MLP neurons of a small language model. Each row is named by its layer, matrix (down: output weights) and neuron, and shows model dimensions 128-255. Each number is 200 + 30 x the weight over its row's rms, rounded and kept within 0 to 999. A neuron's up and down rows have the sign that makes its largest values positive.
A block is one neuron, or neurons of one layer that tend to fire together. Before each block is what it responds to, as a language model described it from the Wikipedia text at the highest values.

Description: Coordinating and/comma after modifier. Fires on "and" or a comma right after the first of paired modifiers or nouns, e.g. political and security, residential and commercial, Ukrainian, Belarusian; weaker on list-entry hyphens and word pieces.
L9.down179,204,207,245,214,197,215,188,209,215,226,255,237,166,179,204,180,181,147,147,235,201,196,206,190,214,202,205,190,204,243,196,205,166,210,172,233,221,249,201,160,183,159,220,164,136,159,218,178,174,180,191,236,164,234,211,234,228,220,161,206,211,247,269,217,172,204,272,196,201,224,157,189,212,150,169,140,267,233,237,254,187,192,228,209,229,213,169,204,185,240,169,170,187,156,222,203,221,199,182,274,201,218,201,202,172,167,196,164,206,192,163,234,204,190,209,182,166,217,215,208,169,273,179,207,136,184,211,281

Description: Coordinating conjunction after nouns. Fires mostly on "and" or a comma joining two nouns or verb phrases, as in "absorption and distribution", "copper, lead and zinc", "Culture and Society".
L8.down9,239,241,232,214,193,175,159,221,217,204,169,209,260,203,249,203,185,208,192,242,174,162,189,231,192,183,203,241,228,230,127,281,219,204,206,195,152,206,190,166,135,194,205,237,201,198,148,217,164,187,216,209,253,171,229,197,186,205,153,220,245,233,176,197,119,157,192,207,179,223,166,252,182,162,213,196,194,186,212,207,214,217,139,184,227,209,233,228,235,215,200,154,158,212,200,148,171,173,158,185,215,163,231,205,220,173,210,161,200,217,237,149,152,191,170,168,138,170,259,207,200,210,202,167,179,181,231,195
L8.down27,219,184,202,205,250,218,261,227,236,222,208,151,225,212,198,196,127,163,154,225,228,234,242,160,218,189,199,189,245,207,207,220,211,194,204,234,207,225,221,184,236,208,168,213,230,179,155,236,195,216,183,170,165,182,184,221,184,202,183,207,239,168,183,211,242,174,188,167,227,229,228,202,172,202,223,198,190,196,222,210,211,164,191,204,197,203,175,167,252,231,220,87,181,218,198,167,175,183,184,225,212,249,187,248,184,189,268,167,239,206,201,161,207,159,230,171,204,205,263,216,156,215,206,175,226,218,232,282
L8.down267,223,179,214,175,220,201,216,183,172,167,264,155,197,222,178,210,214,261,181,258,172,181,219,177,214,201,249,212,192,173,258,201,161,228,192,211,192,182,231,221,211,197,209,216,204,140,214,173,142,202,226,173,225,198,195,156,194,229,202,171,144,228,264,164,200,211,217,193,202,125,222,201,221,235,184,179,228,152,288,219,201,175,177,184,192,180,229,207,257,179,236,191,184,165,218,198,219,148,208,202,179,175,146,202,164,221,227,181,240,205,224,139,173,193,203,203,208,200,180,240,195,216,256,205,242,168,192,172
L8.down321,140,191,230,186,137,190,129,176,199,204,189,274,242,181,215,198,162,235,222,225,167,167,164,184,191,143,203,193,197,175,181,198,177,252,223,160,186,196,226,193,210,198,190,258,170,196,200,235,171,235,227,211,226,173,228,191,201,166,192,173,180,192,189,215,175,233,191,251,199,195,178,247,167,207,231,192,199,205,205,225,227,192,193,155,171,181,207,237,221,164,215,167,229,222,211,212,229,166,175,211,219,184,281,240,178,191,166,223,196,228,252,192,207,193,154,170,172,186,191,186,198,242,241,155,120,214,175,159
L8.down340,215,175,215,183,198,218,242,194,219,244,234,190,223,222,177,180,198,181,182,192,240,206,197,222,152,180,176,230,197,194,217,102,183,220,189,249,157,224,193,161,248,227,172,240,186,225,202,252,167,222,214,171,246,213,224,199,196,182,199,202,183,217,223,246,192,166,228,198,223,193,239,202,169,195,176,197,215,144,244,205,158,185,272,205,212,221,176,176,250,209,216,193,251,175,233,213,205,195,190,213,227,222,256,223,186,168,205,182,245,132,230,156,190,170,268,163,246,137,168,229,209,179,248,252,233,205,191,171
L8.down347,218,234,255,269,155,177,215,172,176,206,211,246,165,171,187,230,165,195,180,207,172,170,197,157,222,198,174,198,189,163,213,201,185,232,172,170,243,218,230,141,176,203,208,210,197,230,223,237,178,220,215,195,237,243,200,162,204,212,238,166,170,203,262,212,152,169,197,161,161,187,193,175,141,214,271,231,191,219,248,175,197,164,194,259,196,214,217,168,181,172,263,186,229,208,104,229,201,177,186,257,234,212,190,210,188,193,213,205,184,224,177,224,185,166,195,184,175,188,159,191,197,171,222,162,179,173,264,147
L8.down474,227,141,218,201,163,237,194,200,185,243,204,197,183,140,162,229,235,193,176,210,189,173,216,135,254,238,199,226,115,214,228,119,180,215,198,226,214,211,201,248,227,167,144,218,189,167,221,179,230,196,215,220,212,235,200,172,242,186,205,222,188,238,207,242,160,206,185,238,209,238,220,232,254,210,198,245,214,214,205,207,221,242,248,179,202,213,251,190,199,258,182,181,205,176,190,157,208,172,154,162,213,215,202,186,234,194,251,208,191,185,141,143,180,191,178,166,237,188,221,242,155,201,226,202,176,165,151,193
L8.down610,206,226,242,275,234,184,154,231,243,222,197,204,216,153,225,195,205,188,227,200,163,227,140,226,164,175,187,193,237,223,232,198,179,134,158,192,180,160,195,195,229,205,226,232,157,166,182,209,184,185,184,170,238,174,195,188,272,214,216,137,115,190,253,174,197,221,248,198,168,195,195,208,152,226,195,213,196,170,186,207,218,190,173,176,203,152,183,170,229,218,226,124,196,213,186,243,286,225,244,234,189,240,147,266,255,184,225,154,201,223,170,179,227,194,200,205,176,126,185,170,219,252,236,247,178,233,183,152

Description: Inside title-case names. Tokens in the middle of capitalized proper titles and names, mostly small words like of, for, with, and after the first word: Handful of Tansy, Praying for Time, Still Life With Woodpecker.
L8.down55,165,223,206,193,151,220,237,257,261,179,194,226,228,155,173,220,225,248,199,227,220,197,225,202,211,191,250,187,250,210,214,130,193,192,199,198,242,154,238,236,204,190,217,158,192,162,217,232,169,206,208,236,218,134,170,191,202,192,214,208,193,184,181,175,173,239,196,219,179,248,197,184,221,201,223,165,166,210,253,197,197,196,249,198,203,202,216,205,228,168,211,230,192,186,203,203,176,245,223,193,170,172,202,223,198,217,219,216,202,211,212,169,187,141,221,186,181,248,110,196,238,175,172,189,223,201,165,214
L8.down284,201,182,236,211,221,211,213,218,248,206,205,173,217,247,198,194,238,153,218,244,162,155,237,236,178,241,181,212,241,206,226,88,197,181,177,245,201,217,171,214,199,228,187,212,194,171,268,270,234,139,206,235,197,173,247,195,228,171,217,247,247,188,208,202,177,195,159,136,195,167,208,185,231,172,152,161,176,182,195,172,181,211,187,211,177,167,207,251,142,215,143,221,208,235,188,234,271,135,184,178,158,207,165,176,198,266,232,247,241,241,249,127,199,180,194,200,236,216,240,213,200,204,228,193,212,200,204,192
L8.down368,140,222,185,194,199,245,212,209,166,228,199,237,209,168,235,187,233,193,172,187,253,191,241,268,219,225,226,186,201,200,161,136,250,232,222,201,156,199,245,243,205,177,156,199,202,180,138,208,204,184,166,198,207,245,189,185,239,199,162,179,219,225,159,155,221,183,220,223,193,198,196,251,220,219,165,189,199,243,237,202,221,215,157,224,206,208,194,208,211,238,226,197,189,252,153,267,188,173,189,189,162,195,175,195,218,199,214,193,266,241,231,240,207,189,262,201,208,203,185,181,209,187,216,202,158,185,239,192
L8.down392,234,230,202,176,211,202,255,174,234,253,198,173,237,155,146,221,269,186,173,232,203,117,245,231,231,226,179,201,238,181,235,135,175,217,153,213,235,217,237,190,262,202,207,218,166,181,172,237,220,129,231,211,203,255,216,165,213,210,165,251,182,205,184,206,234,152,159,161,211,200,210,135,201,211,177,174,187,199,198,189,187,199,181,167,223,187,228,182,199,191,162,166,205,207,166,193,182,176,166,256,210,179,180,239,188,188,214,250,185,200,231,236,211,218,204,189,215,192,221,242,204,228,189,174,221,206,202,237
L8.down401,201,228,190,188,181,173,218,196,246,170,207,218,262,223,202,214,262,187,221,210,195,147,227,277,190,209,189,210,263,224,195,205,213,181,170,221,213,162,216,187,222,163,221,202,168,185,199,228,223,174,157,193,199,195,210,176,190,246,184,217,188,205,214,183,219,185,168,211,205,205,174,160,232,190,173,110,187,189,197,205,181,195,212,183,186,210,207,223,198,202,197,173,202,226,188,237,214,216,162,276,190,230,217,158,213,192,180,231,204,173,177,225,232,241,216,137,175,213,198,258,204,196,139,254,201,166,192,180
L8.down459,196,256,202,182,211,201,206,221,202,168,252,184,255,208,146,212,169,236,253,214,186,189,213,207,144,171,161,166,216,216,227,134,177,247,205,169,210,222,203,211,251,230,192,200,204,233,196,209,206,225,168,170,208,190,197,125,238,196,187,230,138,228,212,199,219,190,200,206,217,214,169,242,215,209,232,143,253,181,137,197,151,189,204,216,216,209,187,223,169,236,178,170,180,203,179,174,159,264,204,139,187,178,205,197,228,172,208,204,148,160,190,215,247,192,213,236,284,209,195,204,136,209,178,115,212,223,204,163
L8.down521,251,201,249,226,144,224,178,190,172,210,247,136,169,218,238,234,198,176,199,143,184,191,215,237,192,192,191,170,194,196,186,271,178,195,252,191,182,213,197,181,205,243,194,227,255,215,175,175,184,190,156,228,213,201,203,205,177,174,214,205,169,224,213,182,233,229,183,204,149,166,220,175,185,200,188,235,179,186,174,154,158,167,237,198,182,195,193,213,156,210,196,221,170,168,189,216,164,161,183,172,205,150,197,189,211,236,185,222,169,174,202,186,233,222,169,174,201,181,165,208,157,217,171,181,214,206,133,186
L8.down585,246,217,215,170,266,189,230,203,250,218,215,172,215,241,203,207,202,213,230,259,207,154,214,216,127,207,187,216,182,217,178,230,132,173,177,201,209,226,236,209,221,230,179,222,180,210,236,211,183,198,191,157,230,180,210,229,186,149,217,190,206,181,193,206,181,166,211,220,164,196,190,190,224,152,186,194,212,221,178,181,193,195,186,132,226,179,227,196,212,247,196,182,198,161,176,200,216,230,202,171,201,179,135,189,193,176,193,206,169,95,248,203,187,174,187,139,201,166,203,182,176,203,191,239,156,187,195,198

Description: Word-completing suffix pieces. Final subword pieces that finish a split word, mostly inside multiword proper names, e.g. Associate-d British Ports, Secur-ities Corp., Bellev-ue Medical College.
L7.down67,222,237,245,252,165,179,187,166,134,191,176,157,139,198,214,226,236,235,214,151,245,236,219,238,178,260,258,213,222,253,199,244,205,216,219,171,244,180,254,183,155,172,180,175,195,175,156,252,185,243,192,160,195,187,272,226,209,194,217,206,225,183,169,195,179,193,195,180,217,204,207,179,196,227,175,204,263,207,273,244,153,177,188,264,299,142,240,221,195,214,181,234,194,214,207,211,209,225,176,203,158,200,219,228,207,207,163,166,183,181,263,216,170,227,193,181,206,189,210,226,220,183,197,228,160,209,228,232
L7.down214,196,197,247,165,164,140,154,174,204,204,204,210,264,276,247,234,224,197,152,194,202,179,209,146,192,228,183,191,177,221,134,231,219,203,201,215,210,209,192,206,164,211,192,153,187,201,197,221,280,204,204,146,204,188,195,178,199,194,242,191,241,209,226,188,201,170,191,155,212,224,213,202,154,176,223,158,262,203,245,193,193,215,266,164,214,183,187,255,143,200,153,153,207,192,224,206,175,193,196,206,142,192,132,228,167,218,167,241,213,171,224,162,227,211,249,202,222,219,199,179,283,172,213,215,175,226,237,190
L7.down413,173,152,235,179,175,169,244,212,243,218,227,194,197,207,188,191,178,169,258,139,160,193,218,218,229,225,261,146,205,250,203,238,217,175,143,190,184,162,208,184,197,219,174,153,188,190,185,212,211,226,172,241,187,224,180,242,162,222,197,177,182,178,195,184,191,234,185,231,179,213,244,239,221,212,205,167,197,196,217,219,168,187,147,158,163,174,215,202,192,175,227,206,190,220,176,197,176,171,187,179,175,178,232,148,121,232,153,233,193,204,209,232,238,176,187,177,181,187,185,237,205,191,145,233,226,145,160,167
L7.down480,170,264,210,185,225,234,161,193,192,160,194,149,173,171,228,169,226,189,209,200,179,208,217,199,234,171,201,235,213,207,238,205,192,204,154,215,187,228,237,184,167,198,217,158,170,183,189,235,227,214,248,189,224,217,186,172,179,206,222,201,187,182,218,202,204,187,226,234,169,213,195,274,186,186,215,256,193,218,148,242,241,257,217,147,242,204,193,188,190,207,208,186,213,234,177,172,235,127,224,203,210,215,238,212,157,245,273,198,235,216,203,186,218,225,227,209,216,189,159,246,189,207,238,212,177,216,210,205
L7.down508,167,193,238,162,227,184,195,189,230,186,159,188,174,145,202,181,264,219,180,203,153,197,239,250,191,247,179,223,280,193,188,108,225,182,215,222,232,216,214,190,214,214,171,194,160,161,226,184,234,183,190,249,129,230,199,201,200,161,195,220,252,234,243,199,204,150,213,179,221,222,212,223,171,205,203,187,197,216,157,147,188,224,204,162,161,191,209,220,213,195,177,206,204,199,201,188,211,197,172,191,208,199,68,167,145,184,149,166,136,181,213,215,197,157,181,220,181,162,197,221,222,259,213,126,172,283,240,202
L7.down579,170,256,202,173,261,188,161,210,170,178,218,133,181,232,201,208,235,200,208,228,152,210,242,184,153,180,151,252,220,174,184,292,214,168,213,168,233,183,199,233,224,253,222,185,201,204,219,214,240,180,230,204,199,233,197,284,171,233,223,204,170,227,214,210,175,150,211,204,152,178,191,239,171,234,148,166,180,216,165,176,218,198,182,198,180,239,201,234,203,226,231,217,191,257,193,207,168,180,231,190,169,189,170,164,180,178,191,208,195,204,242,210,219,210,186,171,205,201,181,265,166,238,136,201,200,224,267,230
L7.down582,203,240,200,204,177,186,234,212,172,197,151,161,174,164,230,171,247,200,169,266,208,158,268,239,225,159,214,229,215,207,189,221,225,205,165,187,205,203,201,187,238,171,202,180,159,187,160,245,176,185,173,185,219,206,223,213,216,173,211,215,194,194,257,152,245,165,159,200,212,185,175,207,146,243,123,180,218,234,188,164,206,208,196,212,205,136,171,217,207,195,124,182,188,262,185,202,211,197,275,196,194,197,196,192,227,161,119,244,251,174,176,179,244,218,158,178,191,208,254,215,201,190,209,177,197,223,251,251
L7.down608,225,199,179,191,229,200,220,180,193,229,229,182,168,166,232,199,205,174,193,189,235,204,191,195,216,213,182,196,245,231,199,131,166,201,168,219,169,245,208,182,173,224,217,236,206,161,196,202,156,186,167,168,204,194,208,197,176,195,157,230,266,182,212,191,222,168,200,197,131,180,238,192,197,180,154,181,182,198,146,209,166,223,177,174,193,257,180,153,100,246,213,238,217,193,183,208,173,219,248,233,182,172,198,202,208,209,199,184,182,263,240,236,183,209,212,200,152,163,99,187,186,243,227,195,214,213,203,200

Description: Range connectors between values. Connectors such as and, to, en dashes and table pipes joining two parallel numbers or dates, e.g. 1960s and 1970s, 1490–1525, 1997 | 1998.
L7.down90,228,155,168,202,189,124,215,199,225,209,146,180,225,200,186,200,185,242,234,223,224,218,171,197,165,237,215,183,232,172,237,166,179,199,221,199,223,215,149,224,213,242,192,179,207,237,256,214,182,219,165,173,242,186,198,193,275,202,206,212,177,195,155,155,193,250,219,196,178,220,215,184,211,247,203,203,186,258,287,183,194,175,211,249,160,173,125,205,170,208,241,203,193,183,182,188,247,199,192,170,181,199,220,136,211,223,260,201,215,203,228,173,179,164,126,142,217,225,236,218,218,177,211,239,197,192,209,216
L7.down222,206,216,251,182,237,138,202,174,248,243,221,244,167,164,218,185,172,146,223,173,215,215,157,218,162,163,179,234,161,136,243,201,166,202,244,193,158,232,247,153,207,208,135,216,284,211,182,171,207,193,203,227,209,242,200,206,194,198,210,182,292,237,215,274,222,214,153,202,195,236,185,214,188,233,186,202,245,182,212,188,213,146,185,172,195,238,229,202,236,186,180,169,196,177,202,198,235,234,209,165,178,199,178,182,246,220,208,179,201,198,186,167,186,261,178,151,209,185,165,193,171,234,238,218,193,152,222,233
L7.down357,198,210,218,210,186,201,191,189,214,193,275,247,206,206,169,223,188,212,196,223,172,213,167,186,189,242,220,199,231,154,207,204,164,240,178,213,206,245,195,260,190,247,193,227,213,155,208,238,204,206,177,207,214,192,233,162,204,149,183,177,233,171,198,182,248,223,228,186,202,208,242,243,193,194,253,196,217,191,144,199,207,212,197,227,200,245,190,202,199,231,188,176,238,240,226,271,173,176,254,268,164,127,195,207,168,195,237,181,197,205,165,181,203,280,195,224,210,165,177,209,241,183,217,226,162,189,221,195
L7.down432,185,207,232,261,237,172,238,177,224,195,216,227,168,183,205,127,141,189,138,188,236,219,194,205,194,260,172,182,180,176,224,259,176,216,162,206,145,192,202,198,227,206,244,201,208,222,159,185,199,176,219,145,208,192,166,152,190,233,191,207,211,227,176,211,222,196,186,187,257,213,215,226,179,204,199,156,203,178,235,153,207,192,192,247,180,200,268,230,227,232,208,185,206,175,152,180,193,274,239,181,204,251,167,201,214,178,228,189,185,169,192,185,197,200,239,190,228,167,184,201,132,217,152,182,200,233,180,188
L7.down494,202,201,219,189,161,200,193,185,172,173,154,211,198,169,235,182,219,167,189,196,219,203,188,204,211,166,239,164,178,198,184,245,151,236,194,136,198,196,266,186,207,223,155,209,221,216,167,188,242,205,186,182,172,184,246,209,121,218,209,196,202,266,195,212,232,196,197,165,182,197,107,166,203,151,164,202,208,159,135,186,165,196,232,162,191,164,237,157,156,178,189,203,180,213,148,190,188,276,200,184,175,234,201,167,184,228,201,196,205,187,182,204,152,225,183,181,179,197,147,229,215,221,178,142,197,178,253,237
L7.down509,247,196,230,252,236,231,181,185,192,185,221,187,186,198,240,176,162,136,242,151,208,243,205,210,197,194,228,245,200,207,225,259,182,210,212,186,253,207,179,190,197,192,204,165,203,142,196,175,228,190,197,182,171,183,252,220,185,205,142,215,171,202,234,222,162,205,236,157,190,137,189,188,206,149,229,212,198,264,213,182,177,168,179,199,228,199,214,196,210,199,209,206,207,174,177,191,209,247,216,184,171,234,204,152,235,179,172,200,219,218,213,218,205,251,235,155,155,229,195,240,191,169,234,223,230,220,203,177
L7.down545,250,240,199,169,173,138,178,204,232,217,222,211,232,223,210,227,181,179,190,211,215,229,208,255,210,215,181,226,192,243,258,145,195,214,224,188,192,175,214,220,165,198,176,149,221,160,171,225,154,206,210,219,198,211,239,221,193,193,185,206,214,205,185,204,168,212,191,286,187,225,193,209,183,189,210,230,203,202,170,214,127,201,170,180,164,203,187,208,137,218,197,165,213,200,187,205,194,208,193,148,147,197,206,207,199,230,229,157,146,189,165,187,187,197,175,155,251,128,174,225,215,197,251,195,220,235,228,155
L7.down588,199,248,260,204,284,185,231,189,207,193,189,183,192,179,175,189,146,205,186,229,187,166,249,214,214,156,219,221,195,168,201,120,156,207,221,242,167,197,270,222,170,203,163,228,215,178,197,214,176,227,169,187,208,164,235,200,197,189,216,189,172,199,174,218,203,184,140,226,195,188,118,208,195,227,208,151,190,188,236,217,236,237,206,170,188,181,270,195,279,187,202,205,227,206,189,253,215,146,175,208,247,210,199,246,231,201,197,157,198,179,148,212,180,153,185,187,181,153,145,242,160,157,253,242,190,176,193,211